Weights of a small transformer language model.
Architecture: LayerNorm before each block, rotary positions, no biases in attention or MLP, untied embeddings.
Training: a variant of Muon for these matrices, 809M tokens, 12342 steps.
MLP neurons of a small language model. Each row is named by its layer, matrix (gate and up: input weights) and neuron, and shows model dimensions 144-239. Each number is 50 + 10 x the weight over its row's rms, rounded and kept within 0 to 99. A neuron's up and down rows have the sign that makes its largest values positive.
After each neuron's rows, "fires on" lists the tokens most often at its 100 highest values on Wikipedia text that the model never trained on. A number after a token or word is its count.

L6.gate791:44 50 60 39 50 49 40 36 49 53 45 42 50 39 45 36 44 56 39 52 35 47 47 50 60 57 64 54 38 31 51 44 52 57 47 47 67 65 63 54 38 44 73 37 48 56 61 60 55 63 46 52 43 44 40 65 46 58 48 51 43 45 42 51 51 48 41 55 59 33 61 50 40 43 47 58 54 33 45 43 35 48 37 36 62 51 58 45 57 52 44 47 43 42 69 32
L6.up791:47 64 57 54 34 59 50 52 58 63 34 35 45 69 24 44 63 66 75 53 72 50 35 49 37 43 56 44 49 46 39 47 71 40 54 54 49 27 36 47 57 53 35 36 50 51 51 68 42 66 53 60 61 41 36 53 50 70 48 57 48 32 57 42 57 55 37 55 46 44 50 52 55 45 64 49 32 40 40 57 62 36 56 50 36 59 53 69 53 42 60 54 45 53 39 38
fires on: " On" 16, " for" 14, " and" 13, " on" 8, " of" 5

L6.gate772:52 59 38 36 39 44 41 42 56 38 37 53 66 69 33 68 55 72 61 54 47 56 40 56 47 57 45 49 49 48 38 65 42 54 58 42 18 34 45 37 48 58 69 71 40 41 50 45 44 39 52 44 30 52 67 54 58 50 50 67 54 38 52 62 43 65 62 41 68 67 44 50 53 55 29 40 56 53 53 59 49 60 52 46 31 38 35 48 51 60 54 55 58 60 62 46
L6.up772:53 42 50 65 72 43 44 58 60 54 31 47 46 68 55 63 47 62 54 55 40 58 62 55 56 61 43 56 43 30 54 56 42 58 43 33 52 48 43 32 55 54 54 48 41 44 60 49 49 43 58 51 72 55 48 45 51 45 42 38 46 46 57 40 43 49 62 30 54 58 56 67 32 46 58 49 58 47 59 39 48 51 63 42 59 53 59 46 39 30 64 51 53 61 37 58
fires on: " un" 22, " is" 10, "9" 9, " out" 8, " (" 7, "." 6

L6.gate235:59 59 50 41 54 59 46 42 60 32 43 50 45 53 63 52 71 48 42 40 54 67 48 49 31 37 44 47 50 43 30 63 51 44 45 64 64 61 49 68 46 51 45 57 52 46 51 47 53 43 47 70 45 51 47 53 41 46 51 65 45 65 36 58 48 46 52 45 57 44 40 42 51 56 48 75 60 54 54 54 39 64 38 68 37 50 64 52 47 35 69 55 56 37 49 59
L6.up235:52 50 38 25 48 38 50 43 46 27 59 54 44 52 60 60 51 43 37 45 49 53 55 39 37 63 57 35 48 41 39 49 57 38 37 38 63 55 63 69 40 44 48 36 27 57 57 65 46 61 40 53 63 46 38 75 44 43 49 41 52 63 46 42 36 48 53 50 50 57 51 41 51 67 40 43 54 40 53 66 54 58 47 36 54 51 56 63 34 52 66 65 46 40 43 37
fires on: "s" 23, "gu" 7, "ter" 7, "op" 6, "wa" 5, "gen" 5

L6.gate289:50 60 71 57 43 52 56 49 34 49 59 43 61 49 59 49 63 36 43 56 49 34 69 35 59 48 46 66 56 52 54 50 71 43 44 70 56 53 70 51 32 59 39 57 51 34 41 54 43 37 63 62 52 27 43 65 57 46 46 45 66 43 65 36 46 59 45 44 60 51 63 41 42 47 32 45 53 34 56 31 41 63 55 58 36 61 36 51 59 55 43 43 35 53 49 34
L6.up289:59 42 41 59 42 36 55 60 41 61 51 41 51 45 42 67 44 45 55 47 49 48 65 43 43 47 43 56 33 52 49 47 47 44 57 38 58 21 48 46 28 43 58 45 76 46 28 48 56 53 50 51 69 41 47 40 62 74 46 43 56 28 45 58 48 44 52 33 38 64 47 52 40 48 43 42 47 64 38 45 65 69 47 50 43 42 54 61 63 56 49 54 45 50 58 49
fires on: " New" 62, " un" 10

L6.gate222:50 46 47 42 60 54 70 53 27 52 47 57 75 59 56 62 62 45 54 69 57 46 48 53 54 63 53 37 53 70 46 56 69 39 59 53 42 46 36 56 48 52 68 51 66 53 46 53 60 35 51 45 32 50 58 69 58 38 46 47 50 47 59 60 56 61 49 36 36 60 64 77 54 48 47 52 64 27 58 67 61 38 44 33 51 46 40 59 60 67 52 59 53 51 45 46
L6.up222:44 44 62 28 50 60 43 39 48 38 38 59 49 66 43 51 64 54 50 50 45 27 53 60 57 39 35 54 56 49 54 46 55 61 28 57 59 33 41 69 53 58 57 56 46 48 44 49 42 55 48 62 57 51 56 60 31 38 36 56 59 48 40 58 59 55 65 45 38 37 45 49 55 43 44 65 43 49 46 59 54 56 50 50 47 48 66 54 56 71 35 60 53 30 55 60
fires on: "-" 17, " is" 13, " be" 10, " had" 9, " has" 8

L5.gate789:67 69 41 73 51 52 56 58 40 51 43 43 43 47 58 73 52 41 60 47 48 58 46 59 57 48 53 64 43 38 30 71 50 34 56 60 46 39 46 61 65 58 49 44 53 62 66 53 48 51 68 49 61 35 52 60 58 48 43 51 56 39 47 60 57 28 47 50 55 65 47 48 51 65 37 31 49 58 43 46 50 58 42 54 39 54 39 71 50 50 26 59 36 56 69 41
L5.up789:57 62 65 63 43 57 60 36 33 51 43 67 41 31 41 53 49 54 52 62 40 43 50 62 53 33 60 62 50 64 38 63 66 32 39 55 44 65 49 59 72 49 46 57 42 56 57 64 46 53 51 58 39 38 43 62 46 48 42 44 67 51 69 57 72 59 49 50 59 59 42 62 50 58 44 41 65 51 45 44 38 61 53 61 48 64 54 72 54 46 49 47 46 66 49 40
fires on: " |" 27, "-" 12, " than" 6, " over" 5

L5.gate585:45 58 41 43 51 49 45 65 52 53 58 49 42 55 59 54 54 43 49 31 40 52 45 49 56 49 52 68 57 39 62 54 48 44 48 61 62 59 63 55 33 42 34 58 47 57 45 54 49 39 37 67 51 53 50 66 55 48 52 71 43 38 50 42 32 47 55 54 50 40 58 50 42 51 26 37 53 61 30 54 52 59 51 32 60 44 47 59 40 51 61 55 47 48 52 59
L5.up585:54 67 44 30 37 48 59 51 59 65 49 41 48 49 28 54 47 61 54 43 48 68 51 44 47 55 58 39 49 49 72 57 47 37 36 68 62 44 73 40 40 51 40 46 43 40 62 63 52 35 60 37 60 46 51 71 48 56 45 48 57 46 65 55 52 49 53 42 61 67 49 44 47 47 62 48 72 61 38 65 39 59 37 45 39 51 37 42 40 54 55 33 47 58 58 54
fires on: " |" 43, ";" 8, " (" 6, "5" 5

L6.gate1:28 46 61 52 52 35 51 61 50 29 62 39 43 53 46 65 41 45 48 43 39 61 53 53 54 48 57 54 46 43 38 57 60 35 46 41 47 42 41 64 47 48 46 47 58 45 65 49 54 43 39 68 48 32 54 40 71 45 49 49 67 59 45 48 59 62 34 48 55 60 28 51 66 58 50 57 57 31 58 45 58 45 55 59 47 39 42 70 52 52 36 58 37 38 56 73
L6.up1:58 45 58 55 52 78 39 35 41 61 58 48 56 65 52 43 46 50 20 37 56 36 46 65 45 48 55 42 34 41 57 55 44 37 59 45 58 73 46 53 32 52 43 36 49 45 65 61 39 34 37 66 48 64 50 41 43 46 43 55 62 41 56 44 41 50 42 51 48 53 60 41 21 54 46 56 53 57 55 38 39 37 40 37 52 50 31 61 59 43 55 41 52 47 52 64
fires on: " re" 42, " in" 31, " In" 13

L5.gate190:42 63 49 51 45 63 60 50 42 61 45 51 40 53 41 37 52 50 49 49 40 62 47 61 53 56 46 44 50 39 40 39 40 54 47 54 61 59 54 39 54 42 45 50 51 31 53 52 57 44 68 59 35 61 37 66 57 45 52 42 39 43 44 44 54 51 35 52 44 76 40 46 47 50 39 43 35 40 33 51 49 62 44 56 57 39 61 59 40 52 49 46 58 58 65 36
L5.up190:52 52 41 47 56 51 50 52 53 62 49 60 43 39 45 40 52 45 67 50 71 54 36 68 64 61 45 54 33 40 47 55 43 51 51 51 45 57 67 52 56 34 41 38 40 32 56 64 35 60 44 40 44 72 56 65 52 41 43 56 69 56 41 58 37 45 37 34 63 54 37 71 57 59 43 45 54 38 45 83 54 66 38 44 55 62 54 40 45 48 48 55 62 33 51 48
fires on: " that" 28, "s" 16, " and" 12, "ed" 7, "ing" 5

L6.gate374:42 49 48 39 48 46 50 39 56 49 42 59 54 53 61 53 57 54 35 40 41 49 62 50 60 51 43 39 59 57 57 49 50 51 44 53 39 48 53 47 62 48 48 66 59 61 59 40 44 40 47 46 54 62 36 51 35 59 56 51 33 45 47 47 50 53 42 38 53 41 47 70 61 59 62 59 63 58 62 52 59 29 34 55 43 60 55 42 35 51 50 52 29 63 45 52
L6.up374:52 43 43 50 50 38 42 62 49 46 27 46 44 60 51 52 59 64 53 46 55 25 48 47 51 51 49 30 45 60 43 49 42 62 22 33 43 56 49 41 63 41 42 51 54 59 56 56 41 63 52 79 38 47 38 50 47 66 55 58 32 43 39 41 54 39 52 59 55 49 50 55 52 50 34 35 38 50 47 45 63 59 48 48 59 59 40 46 27 41 43 58 51 35 46 37
fires on: " (" 72, " " 27

L6.gate894:47 53 71 44 43 45 53 56 39 67 45 49 38 51 47 48 41 65 42 43 31 39 59 56 59 47 57 42 36 42 51 56 53 39 41 40 56 48 58 46 40 58 72 55 41 50 50 62 51 54 58 53 59 53 50 52 65 53 26 37 57 58 36 65 54 52 47 50 51 47 51 70 38 53 56 47 39 51 63 43 70 56 64 48 64 63 50 52 46 30 58 50 52 33 55 59
L6.up894:47 28 42 46 63 44 47 65 37 61 55 47 45 47 57 79 67 46 69 49 63 59 61 36 63 49 45 59 43 62 57 53 59 64 57 42 46 42 44 62 27 52 62 37 50 34 71 48 62 51 37 52 56 49 45 41 48 54 61 61 48 42 61 75 59 48 57 50 60 42 54 50 39 68 39 35 45 37 38 45 55 51 47 39 53 52 44 40 42 53 46 47 32 46 57 45
fires on: " Ta" 23, " Ja" 7, " New" 7, " take" 6, "ar" 5, " Ra" 5

L5.gate480:39 57 59 49 50 57 29 46 39 41 54 58 42 64 46 43 46 53 36 52 61 46 46 42 37 48 34 41 39 57 47 59 41 51 35 37 31 53 53 44 42 24 25 56 58 59 51 57 60 50 59 36 39 50 57 58 62 73 59 50 56 59 49 44 53 54 30 56 51 45 46 59 48 69 39 35 52 33 47 67 49 50 36 42 54 49 63 55 48 49 56 55 59 61 60 40
L5.up480:66 38 32 72 46 52 50 35 56 51 39 31 60 43 46 45 48 51 43 48 63 46 53 49 53 37 47 52 40 37 50 63 66 48 52 47 37 22 43 47 50 58 46 39 61 37 47 56 37 48 42 30 48 39 42 56 61 58 80 47 46 49 59 41 51 46 52 39 41 51 61 31 51 46 45 46 38 49 53 53 59 52 71 49 34 43 56 45 44 44 56 50 37 52 55 64
fires on: "2" 24, " do" 14, "1" 10, " Dur" 7, "7" 6

L6.gate886:50 54 27 47 32 39 44 71 32 33 60 34 45 55 59 48 37 45 51 46 35 47 47 68 64 60 45 57 47 51 48 33 53 56 59 56 53 46 40 48 51 53 54 52 49 52 22 40 57 52 42 46 42 44 23 63 46 70 42 54 54 45 57 49 59 50 63 36 58 47 61 55 53 64 38 27 55 37 38 42 60 46 51 49 34 56 54 50 45 61 59 46 63 52 42 49
L6.up886:60 44 43 43 69 39 59 65 53 58 45 46 34 41 51 55 55 49 37 33 54 32 56 55 66 48 55 48 36 42 66 47 58 41 58 64 46 57 65 49 32 54 59 45 35 41 48 65 32 56 23 57 49 48 58 59 53 50 38 42 57 51 53 43 51 56 50 51 41 68 50 67 40 46 57 48 59 41 37 47 73 64 54 48 32 43 70 41 37 41 54 55 54 43 34 40
fires on: " to" 34, " " 26, " before" 12, " until" 8

L5.gate881:48 52 43 40 55 51 57 43 26 68 57 59 49 41 46 47 44 41 42 41 38 31 39 58 55 58 54 51 49 50 50 39 51 59 54 39 42 45 52 36 55 46 36 50 59 44 68 48 47 41 37 51 42 58 78 60 52 44 43 54 44 44 31 54 31 55 39 40 60 48 53 59 61 44 55 56 46 44 58 54 41 54 53 43 69 37 54 38 31 52 46 59 47 46 60 49
L5.up881:61 39 72 51 42 73 48 58 44 66 35 54 55 52 57 48 41 61 40 25 46 57 52 30 53 43 50 51 48 62 54 47 53 38 48 55 55 50 59 53 44 55 55 55 59 57 40 48 47 57 62 43 50 35 35 38 51 44 35 34 50 54 41 51 42 46 37 51 61 34 43 53 58 41 45 79 54 41 52 48 60 49 43 56 24 49 42 57 47 63 44 50 54 42 46 61
fires on: " |" 30, "\n" 28, " text" 5

L6.gate229:55 67 36 72 33 51 32 60 46 51 45 50 50 58 66 56 47 47 33 42 54 34 41 38 59 50 33 51 51 65 40 56 55 50 42 42 56 59 63 40 30 42 61 50 48 69 62 44 44 74 53 33 39 49 42 27 47 40 48 52 52 46 48 36 46 58 59 39 48 52 41 57 60 45 61 60 59 28 38 66 52 40 47 54 43 50 51 49 52 59 42 70 29 33 46 49
L6.up229:42 48 56 52 46 39 53 49 60 60 56 44 57 48 52 51 54 42 46 49 68 43 56 39 41 47 70 43 40 68 71 37 52 45 50 30 51 50 39 47 44 41 67 43 50 56 45 51 57 28 44 50 43 59 51 47 56 38 52 42 71 54 49 72 56 60 57 42 57 47 69 59 41 62 52 59 64 41 56 40 38 43 47 54 66 52 62 35 72 41 63 73 46 52 68 28
fires on: " " 43, "lu" 4, " c" 4

L6.gate166:62 51 41 55 34 55 42 49 61 42 57 50 50 40 53 48 43 46 40 28 59 40 62 54 54 68 42 63 60 50 43 45 58 40 60 53 60 56 46 64 70 67 54 53 52 45 37 46 41 49 62 48 60 54 49 57 39 38 50 60 61 59 48 76 59 67 63 52 46 26 30 57 55 43 55 44 48 66 52 44 56 60 58 50 64 49 49 31 49 51 50 48 68 59 56 48
L6.up166:39 36 44 55 59 53 69 42 44 58 34 42 67 52 52 55 44 46 38 44 54 49 30 47 40 55 64 45 52 47 33 50 51 65 44 44 37 54 35 46 49 47 49 67 69 41 48 47 52 49 71 34 57 49 51 77 53 55 63 67 54 31 52 61 60 44 55 40 29 45 63 71 47 58 43 39 57 43 56 44 50 47 43 46 50 61 57 60 61 43 69 36 53 50 48 41
fires on: "\\" 48, " \\" 17, "{\\" 16, " $\\" 4

L6.gate25:34 68 32 42 58 39 37 50 39 46 39 50 66 53 78 66 55 53 51 52 57 65 51 50 60 67 54 48 49 48 37 47 51 52 55 50 55 37 68 43 55 46 64 51 40 45 64 48 49 52 41 49 48 47 42 71 72 44 62 52 43 58 41 65 42 36 36 36 38 44 37 59 40 45 48 62 56 48 62 44 45 45 33 37 34 50 67 61 78 33 37 42 50 61 66 42
L6.up25:68 34 47 47 51 38 53 55 55 59 46 51 39 51 41 56 78 47 54 47 37 64 30 56 49 48 35 50 56 59 19 33 45 49 34 50 51 62 57 50 60 51 56 54 44 50 61 43 69 54 40 25 46 53 54 46 39 61 63 45 59 49 53 56 55 29 57 55 54 55 35 66 41 55 52 42 46 39 48 34 39 52 56 45 70 46 35 52 44 45 53 48 70 56 74 47
fires on: "ed" 17, " where" 11, " so" 7, " and" 7, " said" 4, " noted" 4

L6.gate882:55 43 64 63 41 50 48 52 73 47 24 50 41 48 45 62 32 43 32 36 30 51 47 56 49 49 49 42 43 50 41 76 63 49 61 55 55 55 48 35 49 40 53 60 52 34 55 47 49 36 42 48 60 60 54 61 48 61 29 32 45 40 71 30 57 66 50 52 53 60 58 71 38 49 62 46 43 56 47 59 67 54 47 56 39 42 40 54 55 54 45 60 45 45 62 71
L6.up882:56 51 44 55 51 47 44 54 78 51 36 57 45 51 60 53 53 71 42 34 44 65 39 35 64 59 26 47 56 50 50 61 67 24 53 44 48 42 31 50 70 57 53 49 59 55 49 44 52 47 58 51 28 63 64 45 58 64 55 45 48 49 47 58 64 52 54 53 38 54 59 60 41 41 51 40 62 35 62 42 65 43 35 54 46 43 55 44 56 56 39 60 61 43 50 50
fires on: "0" 21, " p" 17, "or" 14, " The" 6, " (" 5

L5.gate635:32 55 50 51 49 52 49 46 36 41 45 47 43 61 61 45 59 46 70 58 52 57 47 48 37 51 36 65 67 60 42 27 79 51 56 49 61 37 56 53 40 32 56 51 50 65 33 52 52 77 48 49 45 35 47 43 50 59 51 37 42 56 56 39 51 53 34 42 44 55 41 67 55 60 45 53 56 48 57 61 46 48 50 57 64 51 43 48 44 57 63 60 41 39 51 43
L5.up635:58 47 58 40 64 53 43 53 42 74 66 47 41 70 47 38 51 69 71 55 56 54 50 47 46 29 52 56 44 57 35 48 81 43 50 45 42 55 49 48 59 39 52 49 36 66 50 59 55 62 58 61 44 48 56 51 46 62 66 50 42 65 53 39 38 56 48 62 62 31 43 47 68 49 36 52 46 53 46 58 38 49 51 50 54 39 34 31 40 43 65 52 39 40 54 59
fires on: " for" 24, " of" 16, "ing" 8, "ed" 7, " lost" 5

L6.gate954:53 42 51 38 31 52 50 54 55 37 43 35 56 60 65 29 58 34 54 30 22 53 43 35 61 44 35 56 46 53 59 47 34 61 42 45 54 72 42 68 56 54 52 45 55 60 39 48 28 46 45 42 73 52 40 39 47 59 49 60 51 61 29 42 48 46 46 54 57 35 41 56 49 42 40 45 24 42 55 57 47 43 39 46 48 41 49 34 33 59 46 39 42 52 57 62
L6.up954:58 46 39 38 52 36 39 57 64 54 51 50 53 41 66 54 49 65 58 40 50 59 55 56 29 49 53 54 45 68 60 61 63 61 54 51 42 38 59 61 60 60 36 60 65 55 42 51 65 52 60 67 62 49 61 57 42 63 48 60 50 26 46 58 52 41 53 57 50 47 56 53 58 49 41 35 51 62 42 59 42 40 54 31 49 35 43 73 70 53 63 59 50 64 31 71
fires on: " (" 67, "up" 7, ":" 6, "e" 5

L5.gate570:35 73 50 43 35 68 54 48 48 54 58 56 47 53 55 47 67 64 52 45 48 46 35 50 63 47 51 44 52 42 43 49 56 32 47 58 51 43 50 40 44 50 63 74 50 48 50 40 54 58 40 54 34 31 50 46 56 60 46 32 48 57 57 69 39 72 42 58 38 39 34 67 45 54 64 53 58 55 78 31 49 38 44 52 71 41 50 65 45 44 42 54 54 40 36 52
L5.up570:29 74 50 33 34 54 62 52 66 53 54 63 36 38 47 40 45 49 53 38 28 46 50 44 50 47 42 46 39 47 60 41 47 58 46 43 48 40 44 60 45 56 45 38 48 29 49 58 50 51 50 47 40 49 46 50 40 57 46 38 50 48 64 49 42 38 58 37 41 41 51 63 34 53 40 52 45 50 70 40 51 46 38 56 66 38 52 55 26 64 60 40 79 58 50 65
fires on: " dis" 21, " be" 8, " a" 8, "-" 7, " great" 4, "|" 4

L6.gate919:43 43 59 49 61 37 53 44 40 35 56 48 58 52 29 53 40 41 49 51 42 42 48 39 41 47 42 42 35 63 38 62 54 55 46 57 52 41 36 17 66 48 42 66 47 65 58 47 58 69 46 43 37 56 29 39 53 43 46 65 37 47 48 43 59 56 43 53 50 63 43 40 47 43 33 52 52 56 61 33 56 54 47 38 40 54 53 56 47 50 38 50 60 49 35 47
L6.up919:58 67 45 51 48 70 41 65 60 64 47 46 54 62 66 66 59 51 48 70 46 40 51 53 55 47 62 61 43 38 40 48 61 69 59 57 45 53 64 46 56 55 52 48 66 53 57 52 58 52 65 61 42 58 42 46 59 49 41 56 55 49 46 26 67 51 48 55 52 54 53 42 40 55 66 51 29 52 41 51 58 45 31 50 43 69 33 52 50 45 45 45 58 44 34 60
fires on: " " 80, "\n" 11

L5.gate349:50 48 42 48 49 40 34 49 63 32 36 33 62 41 58 76 54 53 27 21 46 48 66 67 51 44 60 60 38 62 45 67 53 55 52 51 49 51 36 39 46 44 71 47 55 36 49 64 48 52 51 55 52 58 48 50 46 58 37 51 42 46 51 47 35 32 53 48 53 67 47 53 58 76 41 57 48 42 48 38 61 44 45 46 46 43 43 38 37 53 62 30 56 43 46 66
L5.up349:69 52 60 59 43 51 73 40 51 67 44 61 57 42 47 49 45 34 33 50 60 61 71 56 39 49 62 60 56 38 42 57 27 42 39 39 66 67 66 51 50 48 53 37 68 55 52 47 50 40 43 60 47 79 56 48 51 43 55 37 32 48 48 41 53 43 50 50 47 59 46 66 65 57 46 46 48 35 36 37 48 55 63 48 61 38 54 58 49 51 49 56 51 39 52 65
fires on: "2" 25, " Ri" 13, " the" 11, " |" 6, "in" 5

L6.gate889:52 57 51 39 61 55 55 54 42 71 48 56 53 69 43 50 58 65 47 47 40 39 31 40 43 64 43 43 65 56 61 45 31 36 58 32 40 54 37 44 48 52 56 55 56 57 29 50 48 57 41 65 54 44 55 70 62 63 56 54 70 53 61 61 43 43 49 51 28 60 42 55 61 46 42 58 61 48 45 54 62 40 47 47 47 45 52 66 72 43 55 50 47 64 63 44
L6.up889:43 48 36 52 41 57 48 42 48 43 51 64 67 55 70 43 43 49 45 47 50 36 59 53 58 44 59 45 44 48 42 54 49 55 46 54 50 57 31 67 53 47 45 61 48 52 50 38 49 47 34 54 25 43 52 64 37 56 38 50 62 45 43 48 45 42 47 57 47 64 33 67 47 49 56 59 42 40 54 51 64 29 65 47 44 45 72 33 50 57 61 74 56 41 61 38
fires on: "," 45, "1" 8, ")" 4, " There" 4

L6.gate729:37 52 44 35 45 43 54 57 46 59 41 23 51 33 61 65 35 31 65 52 46 48 49 46 56 63 53 62 32 51 60 34 48 59 54 51 38 42 44 56 32 44 56 40 47 43 52 43 60 42 42 52 47 56 48 40 47 43 61 44 55 35 51 65 34 50 36 55 51 53 37 72 51 44 41 47 58 55 49 40 51 41 59 43 43 50 39 53 41 67 54 49 62 36 31 61
L6.up729:53 66 50 64 54 47 48 62 52 65 35 56 63 38 67 57 62 66 48 70 45 54 51 51 60 49 64 32 57 51 50 53 57 35 61 48 61 19 38 54 57 43 43 67 58 50 52 59 43 46 68 37 57 43 50 60 38 49 31 35 60 65 67 58 52 42 71 60 37 43 59 65 66 43 57 51 71 44 37 64 34 60 34 59 40 53 48 53 51 54 43 56 70 61 43 69
fires on: " was" 15, " the" 12, " as" 11, "th" 8, " for" 5, " not" 5

L6.gate829:65 66 54 51 49 36 24 66 47 63 51 48 50 57 58 54 59 57 63 35 47 67 59 61 37 37 44 65 55 49 40 47 55 44 42 65 30 45 65 50 54 43 39 46 59 39 48 56 39 73 48 54 59 39 40 54 48 39 51 49 50 36 54 50 46 44 40 60 45 40 46 51 47 51 51 62 55 47 48 48 54 31 54 62 49 48 63 38 47 60 63 43 48 41 48 47
L6.up829:39 51 43 45 35 44 47 58 61 56 60 44 48 45 38 58 62 48 39 49 55 47 49 41 44 39 54 59 50 61 73 44 62 62 38 47 29 57 40 48 53 42 38 58 48 41 37 43 49 58 39 40 62 34 67 53 53 40 56 53 84 34 52 63 37 50 61 41 55 48 49 39 49 51 66 46 39 40 51 37 47 56 43 55 64 43 57 59 37 73 59 58 55 59 44 45
fires on: "-" 34, "″" 7, "gre" 7, " States" 6, " Court" 5

L6.gate782:54 51 48 49 56 48 43 59 45 53 51 34 43 44 29 45 32 27 60 53 49 46 55 43 53 43 45 52 43 25 38 64 75 26 56 36 42 62 42 46 54 44 51 49 56 58 58 54 36 52 43 52 54 59 45 64 17 39 46 50 50 44 45 47 25 34 51 45 60 46 45 46 56 53 55 43 62 47 55 58 47 45 54 57 49 37 41 57 53 49 28 58 51 40 50 39
L6.up782:50 29 42 57 53 47 35 64 47 50 46 46 60 40 61 47 39 47 32 44 49 56 43 66 42 67 50 59 45 56 62 45 61 33 67 33 49 42 43 57 49 44 33 62 57 53 53 69 53 47 42 55 56 47 30 52 47 38 40 53 60 59 56 35 58 47 58 62 59 64 60 36 69 65 48 30 45 60 61 63 46 76 35 47 61 48 64 39 46 59 50 40 43 65 52 50
fires on: " C" 68, " T" 20, " B" 12

L5.gate116:48 54 57 66 55 39 31 62 53 46 64 58 40 35 59 61 39 36 73 49 52 56 60 35 49 45 65 57 56 42 59 59 74 59 38 37 40 64 45 43 64 53 47 51 44 63 56 45 52 48 56 52 57 54 66 55 42 56 33 16 59 42 51 67 44 44 33 40 42 54 53 39 31 46 37 56 48 53 59 51 55 43 61 49 44 45 42 56 44 50 43 41 52 53 34 38
L5.up116:49 42 47 49 56 65 24 62 47 56 52 46 55 42 56 44 61 36 41 45 54 45 39 53 56 52 32 67 27 50 50 49 66 43 52 45 42 47 13 56 49 50 50 47 34 38 60 39 64 45 48 44 48 36 72 55 46 53 50 39 47 50 49 44 57 45 25 61 31 42 46 53 44 45 47 51 49 53 51 43 47 52 60 33 47 47 35 45 47 51 40 52 47 59 42 61
fires on: " New" 28, " North" 7, " All" 6, " Pan" 5, "R" 5, " The" 4

L5.gate245:50 55 49 71 53 43 61 65 61 47 55 64 49 44 39 61 43 46 38 54 64 33 55 41 48 71 37 59 61 39 31 44 52 54 29 41 64 68 57 50 42 43 56 51 38 47 61 49 31 59 47 45 59 57 45 49 44 64 67 69 53 67 40 34 47 63 41 25 39 57 48 52 47 42 49 39 66 48 55 63 47 19 44 58 49 59 59 58 44 64 51 46 53 45 51 36
L5.up245:48 44 48 48 40 59 62 39 44 62 42 48 64 45 37 63 52 56 58 55 49 60 50 44 44 22 43 67 58 46 35 54 50 32 27 46 62 72 40 47 56 30 65 59 51 42 41 53 50 53 59 57 42 53 48 62 44 44 74 58 78 54 47 42 57 60 44 43 51 55 44 52 41 43 59 38 54 46 65 28 64 27 45 62 44 56 37 43 45 60 54 64 57 63 38 48
fires on: " c" 24, "c" 13, " C" 7, " Sc" 6, " tour" 5

L6.gate290:58 57 47 49 66 41 70 50 45 37 55 40 62 44 47 54 36 72 53 38 44 30 53 57 50 53 41 56 65 37 39 50 52 36 47 40 44 50 49 38 44 53 51 60 57 61 44 44 58 58 39 33 46 35 79 42 47 59 52 59 62 34 59 40 61 49 28 45 40 48 39 58 40 56 68 36 78 63 57 53 48 51 57 50 48 46 36 56 49 46 21 49 66 39 59 56
L6.up290:61 63 58 58 65 32 54 51 39 55 44 42 61 36 44 44 55 47 46 43 47 43 55 63 53 48 41 32 47 48 45 47 66 34 49 40 49 53 46 62 42 65 64 51 57 61 51 59 50 46 28 40 42 46 41 56 49 52 50 47 61 63 44 59 55 43 55 51 67 45 53 59 38 69 32 36 57 62 58 42 45 50 48 42 61 51 48 53 33 47 41 58 52 51 34 51
fires on: " b" 29, "B" 17, " B" 15, "th" 5, "mb" 4

L6.gate741:38 45 46 58 58 49 33 54 58 30 58 59 50 40 54 56 34 42 34 54 56 39 46 48 54 51 53 49 62 53 44 29 61 55 45 61 48 46 68 40 62 60 49 47 51 41 46 55 43 34 74 42 38 59 50 40 35 47 44 58 52 39 55 35 48 42 55 37 64 43 47 57 57 72 56 37 59 62 37 36 37 58 50 45 43 48 52 57 51 58 44 58 54 37 34 37
L6.up741:68 33 44 42 36 28 73 63 54 37 51 54 57 60 55 51 55 59 39 55 51 52 41 54 70 66 52 53 53 71 36 55 56 63 57 51 38 58 45 40 44 49 54 47 57 65 45 41 54 47 60 52 43 49 55 68 59 44 63 54 47 49 50 60 49 48 64 56 36 52 24 45 69 33 68 52 63 53 46 50 48 55 20 67 78 62 63 48 47 59 48 75 69 35 45 32
fires on: "," 41, " and" 18, " &" 9, " W" 9, " with" 7, " by" 4

L6.gate648:47 62 66 47 47 63 40 49 54 49 59 37 25 49 46 56 43 49 52 49 54 49 66 55 54 60 59 60 54 47 47 48 30 43 68 48 52 47 53 57 46 51 56 58 34 46 25 48 87 58 45 44 58 62 51 40 39 48 57 70 62 49 55 58 38 37 44 41 41 52 35 59 61 68 59 50 57 61 54 38 49 48 47 66 36 67 45 66 46 40 50 53 69 43 52 47
L6.up648:53 68 49 58 38 57 63 54 57 44 40 35 51 49 61 47 47 45 54 47 47 60 64 55 56 46 44 39 40 33 35 72 50 49 50 51 45 63 65 55 43 45 53 61 52 39 55 53 68 30 50 43 63 59 57 53 42 53 49 30 51 58 24 59 43 59 58 62 68 56 40 56 41 37 45 65 65 50 52 65 55 56 47 46 54 45 50 39 53 48 57 50 38 54 58 50
fires on: " G" 56, "g" 12, " c" 9, " L" 8, " b" 7